MLP neurons of a small language model. Each row is named by its layer, matrix (down: output weights) and neuron, and shows model dimensions 16-111. Each number is 500 + 50 x the weight over its row's rms, rounded and kept within 0 to 999. Numbers have three digits each.
After each neuron's rows, "fires before" lists the tokens most often just after its 100 highest values on Wikipedia text that the model never trained on.

L18.down176:433449520527526516492571467504506432509468571570466446473520499557598540492467594531489459571518465433444471506504553527486463469443501414487560467504581483488478485489546542488537538568547461487551513493475507452516428427543480479504586567531519524481422519555430383540367490416423399524
fires before: " ", "-", "\n", " Total"

L19.down67:534524497544530515484484545440519549514445416523577568483495427492446456478586522555585455439452526443503552454479445499550433500430518530486558588513596555502413608454450547512488252469455476520521475494539465488456603477394406427570475436531484504537498575552470441524535479530461537509
fires before: "2", "g", "1", "3", "4", "ver"

L18.down409:473429427489506414493422554458492485493478505590534491522465430434457479528480494463546510559538501533471443465567503448556520523510573541556448501489444583482503436512545447456478524474595562524390570475534551534520511455590549561495473513469474477515494577408418541514552454408478527509
fires before: "ation", "s", "ative", "ated", "ations", "o"

L22.down98:511556490556486589471486541526495449544412404491560424497477460453521397436500408412572384591566573631503498460422464537551474544512566487500514614498501461494467421508518562544494465460443513471577539528562476480462476560490472515504504531466476478498526438451579456543509489453404413395
fires before: ":", "il"

L22.down102:485579418468421458415498481519566521479492513474467469547485440549579487504473551462609474529541581382444466504468482619359446505519500606447543507538532424552479589561448486492465447572602543512487469503406458443570495548479522476454562473427495446549526575486534420505515498458461438518
fires before: "\n", " He", " She", " The"

L10.down5:382424444581456472397523453440556422528469592411517623559498354514505590444451369504508581533476484450476449430516445458514529487493504507524532464473510465561555499520460533441473547534486455508483574452437519511468495518518500429590486549521481550425473378593548497544478599473576480496
fires before: "s", "it", ".", "cast"

L22.down161:415503517484612533512440479524504460516428486593448470507474470467533508477431499511521301546540469475397566569466505492436452485491489458502560503544557530449498460521480599413518536541476424450505435523453525454525426530477445508542508567489449497457560629542461350513381447466481485531
fires before: "-", "\n"

L18.down358:408506488511534466403392467476510554451544574559453486500441481428487423444389478492598452481482515428491517455469477473619564584449516526525554452545495467502559454426501626420499486478493451466448541491508550437488445484507508571450494494570564513512441510458434559505496465480507510491
fires before: " |", " for", " as", ";", " to"

L22.down399:533620481547527487457531529530420493470526473525497490493490469494438495471495497586540493513541497434506432483559415381452598501459426486477492493467546550523525592555467521486552591577485522496491494483550521464522456444609511512479472513478499582475486477463552533423449521515485480553
fires before: "s", "ing", " the", "es", "ed"

L19.down299:568449540449559533421548559507553470471576495495520541468570522548461457424496366551498553534436437507455557572557606504477466485477396471462577580383472510546547399513509532539554463543526503541423466463524394535554598528501534514454555510542549465515480484563553417514427485540484522567
fires before: ",", " |", " (", ";"

L9.down327:444615460592555469462418563500523517582533480536557479532435508532589484530445467503597581520522457499431483515584487461658519585411479476524521429502454524547518541489503531533599558442503528431376463503516466506507471516523492441538403532543487499444478470488486561542501576483631434543
fires before: " |", ".", "5", "2", "%"

L14.down730:606625518381575439453491539496482407525564502487517496503654564462516551439472528448600484499546546508548512549379463481541508551452458571449541464545447476516475548446560459563534523456486505507566475469460525523549498470512401390491496500445492538502511504423479481451529430551583520575
fires before: "s", "il"

L22.down103:508569451462515425514507605491557364627575452451567551568569533478455540511445475496534521458578554462456490532507502524489542581609523502496421424504518643519525521593506476488483491501511457520520444458417541541483419501418408465519452450491529542538473509632449443566471482470487433513
fires before: "tion", "c", "s", "ish", "I", "ence"

L9.down610:477538586527645521449538459466573529466555490522524566485507547536529424501553519518556418499499481437509532418454445461529538529560430467526521524480501524494573544462393533454407481501515543459400456459334474568473437499412418526438484516564537613496416457518479452518483448493560505555
fires before: "s", "at", "up", "l", "ach", "x"

L14.down633:566492513564480486525517574467478400458462523530529420510571420437585489596530440551505577521477486529574504606536470412555515545594344487411491512540498494474497521534478493543522553408434542486502452467500544459492556483467442477522654531482529604539523526494489536526452465473567511511
fires before: "ct", " the", " in", " ", " a", "ing"

L22.down540:464498504513526527382526556457541556547458426511428548536485470562503624461506453461427509582493579461520477570540473518442630514503558472459525516577509523591556447441504456566498534517577456452482548436438507546498473569488451532526460593533537507516502449540449527572487527464529444491
fires before: ".", " |"

L22.down38:431470486443475518544524567471512483550453536489472526464476588571463409494419507510543460456514491350534434529460514545437612444403460515457552480606554606494484503607477510494455519514524423561467514529492457369535486510478490386465544520393556466508450526505482541544458535531419443485
fires before: " ", "\n", "-", " 100", " 10"

L16.down175:511519357508443452437439520496501527399458475466516492534456563413486564569535494546477467506556512453542533423627394499493552520499451477559436532480499496465461583515473528461528521538537483508468508486540579499485489541495521499576490394560421449505536492457485576518622557456539500523
fires before: "ed", "m", "il", "ion", "ing"

L18.down154:438570486582530483484448501534465440526575401540495480470582501455504565492402546561544395543536510487509513459539493448553551490545543498445530504571503606544427427452470548625578480536487429461511443501494490506548407522543491585510526490417564497515505582468482602594408590476484511486
fires before: ")", "),", ","

L19.down32:485527496506473414575509491501495470462460477452562411523489542434527417430549552549483535443564517487535549565585461491488511441443479507491476451519462442513416363467532526559450455514514462398451484488534417493478559539487548431531594479486512493448404505538586540540438484534520455649
fires before: ",", " 1", " –", " 2", "–", "\n"

L9.down647:506530558534539509446623528463561513474472407413447478547457519554514596485484535558449486505498512490527590495480562428469519545402481425508456458508524497491579498614482537472514538517575430433546580448500464489444504513553506529427509578637439502500465594448425584402464504452602518495
fires before: ".", ",", " and", " in"

L6.down461:478497514550432469413611496514508437593523509493558516515462563560485440396461474461556411465540604493467485484526453521498528470549455517512368416582417507429533483498464504517528491516517571441519380463443480499600477528446527542493393456558377521532503432540445512421465520506497513521
fires before: "s", "st", "li", "se", "w"

L19.down515:533471565525562556458491496537411546500537495507521518562479493518521514582481467512430507517491413536563500534468407599461518455556607522543532408494491475526538451488477443367564391477534555485422567342543461605536512550550523484541513500518445513581507533475561546487495498427550447580
fires before: ".", ",", "%", " people", " years"

L19.down129:439535513590432456470464543429360453551473581574479576465476459405554571521436572478526459513491472507459491444617563575468494541499554519525589460470549509611554515470571411507479450433563555567505541526484581582476536437476561541525565531491526545546495479500510463469508589490488463549
fires before: "s", "t"

L9.down700:414530552567525485466508511533557436483485547527502551483493491447491532545520427509513501548483589440518617519545560461454448508459431457491440380541530501505544515483428577502484524554464373542468468503428531511455514510485533553549529493513527442545539423467457453568547563544486554522
fires before: "re", "t", "d", "es", "pe"

L14.down367:510426520459488457418425574528604581510476475493501598528505478379535539428430496477408539543482501561446496561478557604467561465469486454514532585484575555622492594467455508512545518576617522527481452510502518552495569455466544436487421483525478486507510477587531541499481535498506436576
fires before: "s", "p", " An", "ing", "ion", "sa"

L10.down74:444565603510491448478491465452476513483532446489483546552474543513496491416461578530518530516531446421584521488503484442402519551463510464507493454555507531503501509498523526520491478581473569576445554468471526488516534520501567551527443551536544560440453542413365407458411485482533481510
fires before: "s", "k", "ing", " An", "ity"

L19.down286:551470397554488475498529509555449481430554473606476538536468470531626624436446501508572418506529498457495397472535491492565551465531561396563486452570463559589501529483443469445546477496533499621509577496522564578464410568444526594479462528533503487493482548504487461455560562473589452511
fires before: ",", ".", "s", " and", "\n", " to"

L12.down616:507484456527491489525595568496523533525531466512477496445441570520516505458617492361417517534490525515430542438523605533532527500481532511535434513409446455488502578521481553493414474479478416552504444550542390516506475400486426491462486568557512484537564485601431485515389514495500524420
fires before: " a", "\n", " an", "-", " ", "---|---|---|---|"

L9.down738:517415545607416514461419453537491491419507516411593438484549518554492585599517456503528490501451475567525540500559488499514465544468443480599473455571525537525538543474517485471562453580564511480563508531436449428492486492457593529546505428512435471512528520486388542575516549546513523491
fires before: "y", "ing", "il", " 0", "ed", "ated"

L10.down685:510503519519484508461553485551513453451452522540532526464525565507479541508507440465398560572573517530617467495505561510506510489424523485569507457500456466566498522495544541449552448526506476606481413501472466547571484575494504424527581575484539506503468432407520528458438571491489388496
fires before: "age", "d", "y", "k", "al"

L9.down629:482436541571501528432545470436436529455558403531470526496519546506561431427551526539496417506493609376438520483509552424489448487534526587449529468461504489522498529526431503458515496484581507601429476476500459523507501418428469505494487497563539610447503489545454573546452518628603516524
fires before: "s", "od", "at", "t", "na", "mate"

L18.down577:521550561503502567517469539545541380438561467481494495492536501471491506543458510528505413517501497444479559566530494485561460395481378467406427487619512485470450572481497450475419565482433424466519474508535490465468492535475547585580431530545519482476458454494501592421471540495382527484
fires before: "o", "ro", "ol", "ra", "ri"

L10.down76:449514458508597571493493571485454510500490516519497477511460473418563500473534459550512496528558455539567495594527508450522485528475507522491473475487539455563496449546507556515529501465416517573523392509496522538474557470414540405544495542498487458509521484432518519564467536416491547489
fires before: "\n"

L19.down509:545569519545565482548475471438521486463487525492507416512494557477465558469496550553464463526486503427483514519468535381495580454502580555396521449566597509526499500500496503483464506437481509511462376554495586468528519478460556497521539489555440538493397414529474514485512536444485486466
fires before: "k"

L15.down486:402381494561417548577480566505515541543495541456495492495484453402512557427484517507538526565441443547488502566407528516529491512414546420492549410514486482488486510525572501492456520486431441459548501445483474431491511521407459457453499526515482449530442427518498478533460534553543499491
fires before: ",", "\n", ".", "y", " States", "al"

L6.down432:385429526430454389478471545435484470495443514492514455464529522417582449461581546496456474477491498450486504561526480543496512551516584492465483430397551517557453585487469541618647453554566517512537556507442486473475468453454427506545425482553474432539541376462474542572529558468573493524
fires before: "s", "il", " An", "ign", "d", "p"

L18.down111:597526535453358478428572578529480488497573505505456503521491460450531519494499549456496493468491522540509495517496438499467570512490628560484518572513519537434419399473510523523412412519405472503479567400478461425514469489502452415486573552480546462471560586454431527413478587398416513525
fires before: "\n"

L18.down221:485568546478490614427524320600476523470447512558527446477566542601528472515556425560515619483490451557597479465502445556488515546422508553532545530417573442427505437446435520410469474539472462553535538491474636544497491542496479528592564537501502512459518523502477444522486514453550505468
fires before: " of", "\n", " and", " in", ".", ","

L22.down315:474454486467432527476443500486492547517467439525564475479578444490464536522468486549517434497484460520575507471513337577442560507510486526487485435492522551498452433482472490489525603649474537461542458498586514595498533455473530512557585485501481506580402583412509502565518570437521523454
fires before: " (", ")", " |", "==", "\n", " (1"

L22.down589:501508536484421533560478537478510571476465626469547451523443470407464550475508556510498545572520552480540562457410539501525471539555540426357474528430565455526463514526541456528461475569571528472563402543510481510493522538420430540438490517454477421488433522601491419512402446482531504524
fires before: "n", "ni", "s", "ne", " 8", "en"

L22.down608:537467547494521494418603476499574481465547495493524552584477494492567412474521403601480482493602503427512473529568484435445487515594424608548531484473575580464535497513461541508557499441564478549489392490496523464551520548484487506443486553446576475552535526440489449531503579557425469537
fires before: "s", "son", "ot", "et", " |"

L22.down336:436485432501484521508514494496525508464575561504532432541582534548500461441451506430450516533542483456465460529460483555568596369495460444517428468521424471519492537528458490482505516573505398554519428500606442500439475523469526568501583559399490472488481546434448469444473506502541477472
fires before: " ", "\n"

L9.down736:510532569458511501371499421545518450540521521524488575485558477489505441495559504514498568613489536488458572498552472476451583511501587517496495445491479484476412414635493426522490513540501536561512514524501487505506465457496544437440458406502459489462504541461473406417536392477576461523
fires before: "s", "ed", "it", "es", "tor", "ion"

L22.down288:546502505470525576517437486489498589524453486481513502529535505576455529538515525516534532545522433405547434522514495525441497526523551526520587414485531530505585400467476462422401374554426518504462482434476557430533476419549469549514554561463486610525568520540455497554519507580509502521
fires before: ",", ".", " and", " in"

L18.down375:479551594524554490511472550475493469483599442514453544544537468404511430519440472525498466453418584513483509595586490479508579507479451483578425537562598472511452453497581484546562515475437484481625527417585605537534499529481561564553450494525502438528447438549446461490486573595440491476
fires before: "e", "re", "ri", "ne", "ra"

L15.down455:405559561417603581440455599501458505532464493484545477455522552477515579502432443503469462519563488408495470492485486433571469542435483548480440433506552489455472512463517518518469502509474399526567425434462522545581400455535497515500583522483416529479538500486560426459411489590543462543
fires before: " |", "%", " (", ")"

L22.down260:525542496508570537604452458403442499465510486530628487497543496488578501479521517541507428551451515511450465436457526465563381518536535499505578612482512476466484490503534534458587454502493497480440463491510486539587461464494490502586456491504559497483536555521440505575510501565554508480
fires before: "1", "2", "3", "0"

L9.down162:490473529513442457417552474447519446436578432575526534643596508539467464508466465412494554539571470401490453486472483450501583520456492571522469539472570371497493444454448545494489503533502461603476508551488415559544567496493547452602453494510538586502594464581469466568543500482480423495
fires before: "s", "us", "it", "e", "ence"

L12.down761:511528389480485478430525550506448493478482523475490491429526563554525491432516480618475573538541519513526439431431556409444465516461420526465445474458471456516540449438537478523594541477517495469461505472590517494392509500522551503450519355551530450506466530427637509454439497578465594466
fires before: " to", " of", "s", " |"

L22.down268:460473452453581459472536475459478437497576412489657451519501481593549544502502513525533422527618426539439428438535528465532460474543424501542550516426471578394458448496461470494576482407460478465373407505450486403545503515479518425493446422480548523540510519414454510462584479489544546516
fires before: ")", " |", "}"

L6.down577:523460500553558405452475560509559478521527476416560469570503516459567586493501493548570552498481439496555592523551430540609534531469492531532467503468492568556426481484431519443400529575559450459509489527499460453558462522488487461540475474495456574502464541506451503583461462512621502524
fires before: "ence", "ward", "ition", "ice", "ct", "c"

L18.down345:501549557492532612525443459532482410439543538599459450487426509408520600521447505601474538464441474500450470561426478529506486523563453489451483539537513497451507569498455522513520486552457505465471469506577535495531464451413518415495498458502425471436514474517519427485416450481478481551
fires before: "re", " Lo", "n", "ne", "be", "one"

L18.down127:548513552448554524486402441505431558508487553521570475542494510486589447481543454535473513576475427474454499582634532530520502479539404611492552491477504573518539416463453502481484459477471540428513511438472566534512550532480501426531482539453526552461567540492469523494534495551503456484
fires before: ",", ".", " of", " The", " in", " "

L19.down255:547520502517614518402483588541492553530526459435592490427542544538539426527524460527505475478548475457544564551573475422520628532419447485499506552528535487564467443443389424527554491468369546497424483448544496492479514553436462496523454484532499461535446538514405455506569455504505495506
fires before: " |", ";", ".", ","

L15.down408:621588543540477450448415481550523467516450479529454447550450599391514544506473476540523538497494587526546429580584367517474406501515564450469558429578521537524461552603547513509501485576427406559541445441478472497464531519514563497541607511525557589447494536508463484462523575494496433491
fires before: "ing", "ough", "ous", "al", "ation", "age"

L12.down640:585492544514502501489458571510387395556494403426598568478509537526492601528545569481568457468503532525456599464463520490414428492489458519477494499463509503557518447488523509396459482517483467485588482505527481473537448444558517521470465449508466489633455504430513487532496496465520566523
fires before: " |", ":", "–", " season", " World", "s"

L15.down507:509497540504369434492566536499449514493562502567541521482489489484537556552507451466507481441525455433549536582583570491475487454535511449444494449467442460528486536459452455484546516529408532412532575529396545498523527542434476539459544501544535552499538488403535570487436466418559506606
fires before: "i", "-", "ing", "ial", " "

L18.down295:454461569555512494389475446480448469473455491441460529461472480520446434540456494558570476409539463351536420514540516505467526412500558527577526407488518529547502460530478502491352446483534457548489449425527579518553513487419494458549549458519463523518466456546588483466566490450486463451
fires before: ".", " in", ",", " as", " and", " with"

L15.down37:460488573457533588446489572473636528564444448536513588506488475517485538454445558513413501556526542482481537538475448446512588443612454581493520439485476487487486450540520510439461565523526472573426467426566495529534477454523568449534477416493533604576527580539401432568535549542572424580
fires before: "s", "it", "at", "ical", "od"

L16.down235:554562492449442467487489480499582509587548465535597574515520525472497526541475409475512538417518609470422581506531542542574446527451551536538461515497523424540463553520521448495548486503444497518563470404443460522407493448597485521442526486593574446528539514522510511495510508478483416498
fires before: " |", "c", ":", "es", "re"

L14.down208:564480471480571465464543445518414488391520446502475610518487562528589517463594432513455512467579454560525552548566516568541523414509457505545483538584527420498494437543531537436587454513399511563502464483555498462495493543599557416540494561521512470476468551442471598420478479459556464470
fires before: "\n"

L22.down128:506478498483472504482471561527446493464462513499580480528471409447563460567464536504449523490422458488486509582494512505557562408540427500462502518547473557458591397479438430571519446429501534499465402496567519547460511532465524541496528446558445459499431427533484509456550569505393518496
fires before: " in", " ", " In"

L15.down35:476502523590499526486458472473498493460519491570500550542485449495386493484502428578491553618546411452527512465549465550433579491488405444455557516548543531491411516500530449496498523475538538568466445473488507459479403549498521516394515525534538442558547461581450404621512535479498421460
fires before: "ar", "u", "z", "an", "d", "s"

L2.down214:535496422509569522494523513588521564590569524508524579527491422606424477516483471435535429583539555464459467453566544557536489606501429515498488451547469479479484574501453483567512543501455469384487426465477555506571446500564494416485508505564530537577542542508437471538475423527521481528
fires before: "nd", "y", "dy", "s", "w", "x"

L15.down684:458437512518530509603491518519433556526491516488447539461451461529453590556499398536558547471507486516482514475440559495436506496590497489478447505446501457449386414502505549484489446380486530431512457518487490563492522485518499568450544523446494537429501489601532442558335526450531503464
fires before: "n", "en", "les", "le", "ed", "ing"

L16.down727:479524520553435491454525569391445507481492505494565489554505509473556498455554482435470545572495474443562528471418546519532467520583508513516420504551439502538497514453467476579579569416506500500503531555593446592456468562377499556508531507484521458525477510479489492503547419508459506510
fires before: " |", ":", "arch", "s"

L10.down264:435457506371520433511490529505481572554499477514563453443464596507577515454415464480525508503574565481521583493559449340495590518516555507462512490439431479545456463547482557521531472435516470537481456559483584468493451529558471390494534466557532542513564426497527493472523593476617492511
fires before: "d", "s", "ction", "n", "ent", "m"

L9.down733:584502441432441441562465447427462487481569545441531509455542574512474498377428428556528552560656462515476485501471564469575390481503470512493540474404596434506410472523465461441510424518515464538474495498477526537517526452538564527510514433492494384487541529509563447453562481516472425540
fires before: " to", "s", "ant", "ed", " that", " on"

L15.down16:468495462536426437496479465458604506558436488465488500620548511546509482473447521522544466631453511526441448530453511594505492546444478496499510445562496491525438500469562540468480474489471494525412485432519488465539485458465587507435476508497525516514518514531506498504494512402500466439
fires before: "\n", " The", " He"

L22.down398:462532506571559580516528459501565432485365564450512485504535567539482572503512467535520568504520500465482468426448425492510512574433498549496505538612516452588486488412581452545474584548424571509521532537436593554523481560470417510520490534415522595425499482542554510537464611506440541541
fires before: "it", "ant", "ur", "ru", "all"

L15.down107:456530522512577485407480580529565483523607476507408547474522419411478497478453560567498487572514525482513424478498486522509523461489467521568585451576465522522521475424477418522535485474432510507448546603477486626484474592483529551465510501550450512530528453537422541552557602429448537501
fires before: "\n", " –", " |", " and", ":"

L18.down215:572519563430542500554412558440532468401432531443486470519568482457534456486519457483464524451479410429516500493451537507513556465465473469454425548604515470528497551535562474574497531478467461495539476522507529511555460565499486552557568457460404612487531466564526586408437477459481529466
fires before: "el", "k", "l", "ol"

L22.down723:523535462514533518487382581492500481580311480466506503535546492591513503489520493519433507508471521393596463546547522523360542542480539411576472439444491463527519418412477486466543507437588528545541408462495466544446553436593445500510497589516469419435429536517549539552482591590468464532
fires before: ".", "S", "%", "ni", "K"

L6.down747:483536517526554443504528506508412504580525439451528466613507387494416572435502558466506450509489552514512541515484614442545521424553452406473553424520521576538539496541495512458444470518515467459546513495501494487547473526593538549471472506514431563479591539473606456502511586533469433388
fires before: "ation", "ations", "ated", "tion", "ative", "g"

L10.down86:522505456525428435464446485446491460520528515526537518429508458507480431538488484572476459456549595433596510437437393423404538426520444450541433523492510545532437532538381438566503553587445346559555567610491507430491498480606543491546535577530530449453501415529537539513557478563562525552
fires before: "ed", "ce", "ing", "il"

L19.down498:478455538475428480454514545579444475453398473531534493476546543477508517414539419452523460530383565487431503543515469468464521537523470448490489558499469537488493342501581525558446415535404494526548448461454498477537560560467332508385517461502580501500480443567587395588419449481599448578
fires before: " |", ",", " (", "\n", " as"

L12.down212:451484497519397401447433514487495528426597533508556543441545499362478508526507443494481479593593521454571514535493524497467462463497435574653499582537445492502517479530461534404516609468432437523554445456502579542420533584539447476538511491472487480458612574487411510577517547535453421455
fires before: "il", "end", "ities", "es", "re", "ers"

L12.down100:482572425550543448517416504518496530481596472394508489493419367586557450466475434484510450591487450432540520533555536474516544521494527592544591519527494535606420494482457489591484479567490485502485484474438533535414514582492474492541527568563561455470597519465495556626472424464535482479
fires before: " |", ".", "-", " "

L12.down460:552534533533452547566524482428509525434441436526469529443572469462538476462507525532490482447482414542441504564524564579488466547527498476499536485489461436522580571503505498435507431408489446549544533557571559483483407443419513519445578615546575526475484544515516550521532546602486400487
fires before: "\n", "==", "s"

L9.down39:497564535555477415440453517464590447552572503475548487488530595531398503583529503585548485641572563419596589534432486440500449541511579467568457462530386489568475484492498520461489571617454459477449522502389468455471397485464482495506532524516514566432561495520524508542511441456434467500
fires before: "s", "cle", "end", "at", " M"

L19.down257:444477507478500513513559472479485493590590546457553507443528466400494513530492513481505364569457481493450562538491487478368484541376468459409532548568592523565498559532568479541572531567562573480426544513504579433419537541340485443497422556566602536561493443513564506531455553460446460517
fires before: "t", "ed", "s", "d", "ig", "able"

L14.down683:570564506476429445438509523431500469500500518542597526521556381414435482618514495520505453553531383505527526501514456422577472521479485526530426620482497619420431479456548532481577494508527565467526513415509492486522515476470528561457565432410489513529581485496525473460465482465443487452
fires before: " |", "\n", " in", " the"

L16.down473:596561516524492551516548569566482444468461546487527502632397488531401486441492497462479427512545486539425569513518442470475533524486472538421502539478521484549392539525509463481431495446520443501573467471491531471474467509433517527504458532529447472511481594583450539523538584442437462490
fires before: "s", "al", " by", ":", "an"

L9.down339:446560526500500538395475520462508420483539461562468605433544590349506437558526528494542429495388502516522540501536597486467546485431470484585503482554513521467524543511549553402486537535483496605526530514490564528426525497564540481406534503465552399456505490512493396574507434469426452544
fires before: " ", "\n"

L9.down50:443519496497478441521488503386645466426449571531465500575523463516544476477440507479536519646510476514466518485466539542479482503454458468563525463549493486509515487475544465504468423524448534511532467553532515524513496486473541510486559494471503499454560525509457514551518534414474447498
fires before: "\n", " The", " It", " In", " He", " At"

L22.down26:499540553470555540473458469545460499507603467563579354524468510518441498512463506514510429451556478509510461480541529473493516506486516478446526525558500467434473423436482593531423545534353499438506454504519552465466518495504552516460576540447500505449519524463575551495471588497514468459
fires before: ")", "A", "R", "N"

L22.down203:521442419481633501411443490477520457374441567579469477513456581524459535470480556452505470500611509457581500511521405393523552488511521437451460535578552538498542552389484513491445540480472544509475504492547508462532493554462449569517451497488475550445514470472481459499436624421525453576
fires before: "s", "it"

L19.down531:539520466513565482491545527469376439456472569570524542592524555474562574444496520540586427465551472527485433435454465439483500482495381519438513382627515528551476444477585481525454505510508490523482522458563503503547454424454527503537395549405485498458445556466463498477602496590552518507
fires before: "s", "e", "son"

L22.down631:554547539498496503469423387540508473560587480522539539525572463488419469493547526455554454420537427473483507482443500428473496448495473483607504506508560534513475449447518575399500460490438508457459417432458501530491441608518478449503538519517447542460560426520578516518497507465536491452
fires before: "ation", "ate", "ated", "ative", "ating", "ations"

L16.down535:523563598491516551511546431468428563464475516518484523517469445466558523471524392497494505468550476546514490462576427552526457522538508559427526455456527463501504470521503462576486453467538509519542491509564473473467439444535549617465559527508535558494505483463521510506433513524608482578
fires before: "n", "t", "ney", "tri", "ed", "ance"

L22.down427:462566487528508468419552538469547460529481502544524542492550457483452478510518488500474465466475516495523430539528438540581494548523472503531477520605609453423386624470537446546579529532475476531504511476439468466545470580605529507504512479536466475528441598412527509609388512522557430512
fires before: "\n", " |", ":", " (", " –"

L12.down81:513619606391416388514557522561494513500535428405572502516487502408495415543547579407477408505483480464578494493577526579454418486514467524537539491463519511439512531509538426572597459500465584447576510543486442505497538551570485438420483545570487416653509545528490459511451416506563472497
fires before: " |", "\n", "±", " ", " Go"

L14.down632:604547585489456482440543498520471469512573453522456589437577459472421451595546555455499462549493508479470569493500496469460423474492419545472374485491543522546525444534489480524472533536385482464551489502448539481470500413520479436414623440533490460509424444519434493506494551539452508505
fires before: "\n", " |", "°"

L6.down710:453591563516498490440410446469488518536479458433414509506496565446499458504547453561526565487514536485420511548452536517428494535540509491468616442595555527434421458533487448511461475468425419438546537405537523446474462496502472531487463488451467498457432614449520472582552505423421380522
fires before: "-", " ", "\n", "b"

L19.down3:584513506421470463435492526454504486523559406497519391558481381448474493380471506466446416483604557506548590487543549564560570509514536497481439567489470499449460589426514573629554435485524527497482523539517443507492453511472515395485515455486559519538586520474536500459537421484426514454
fires before: ":", "\n"

L16.down449:493446512436512430474491432470529450557449503461570471494470538534476499471532417408497564514546562568505525474498583516516615440527515476430469496470435494418541556536537576501578550521429446494540573494583471504548402502461423608519509569530513464515554457449395513519429513487554450472
fires before: " a", "es", " an", ",", " (", " "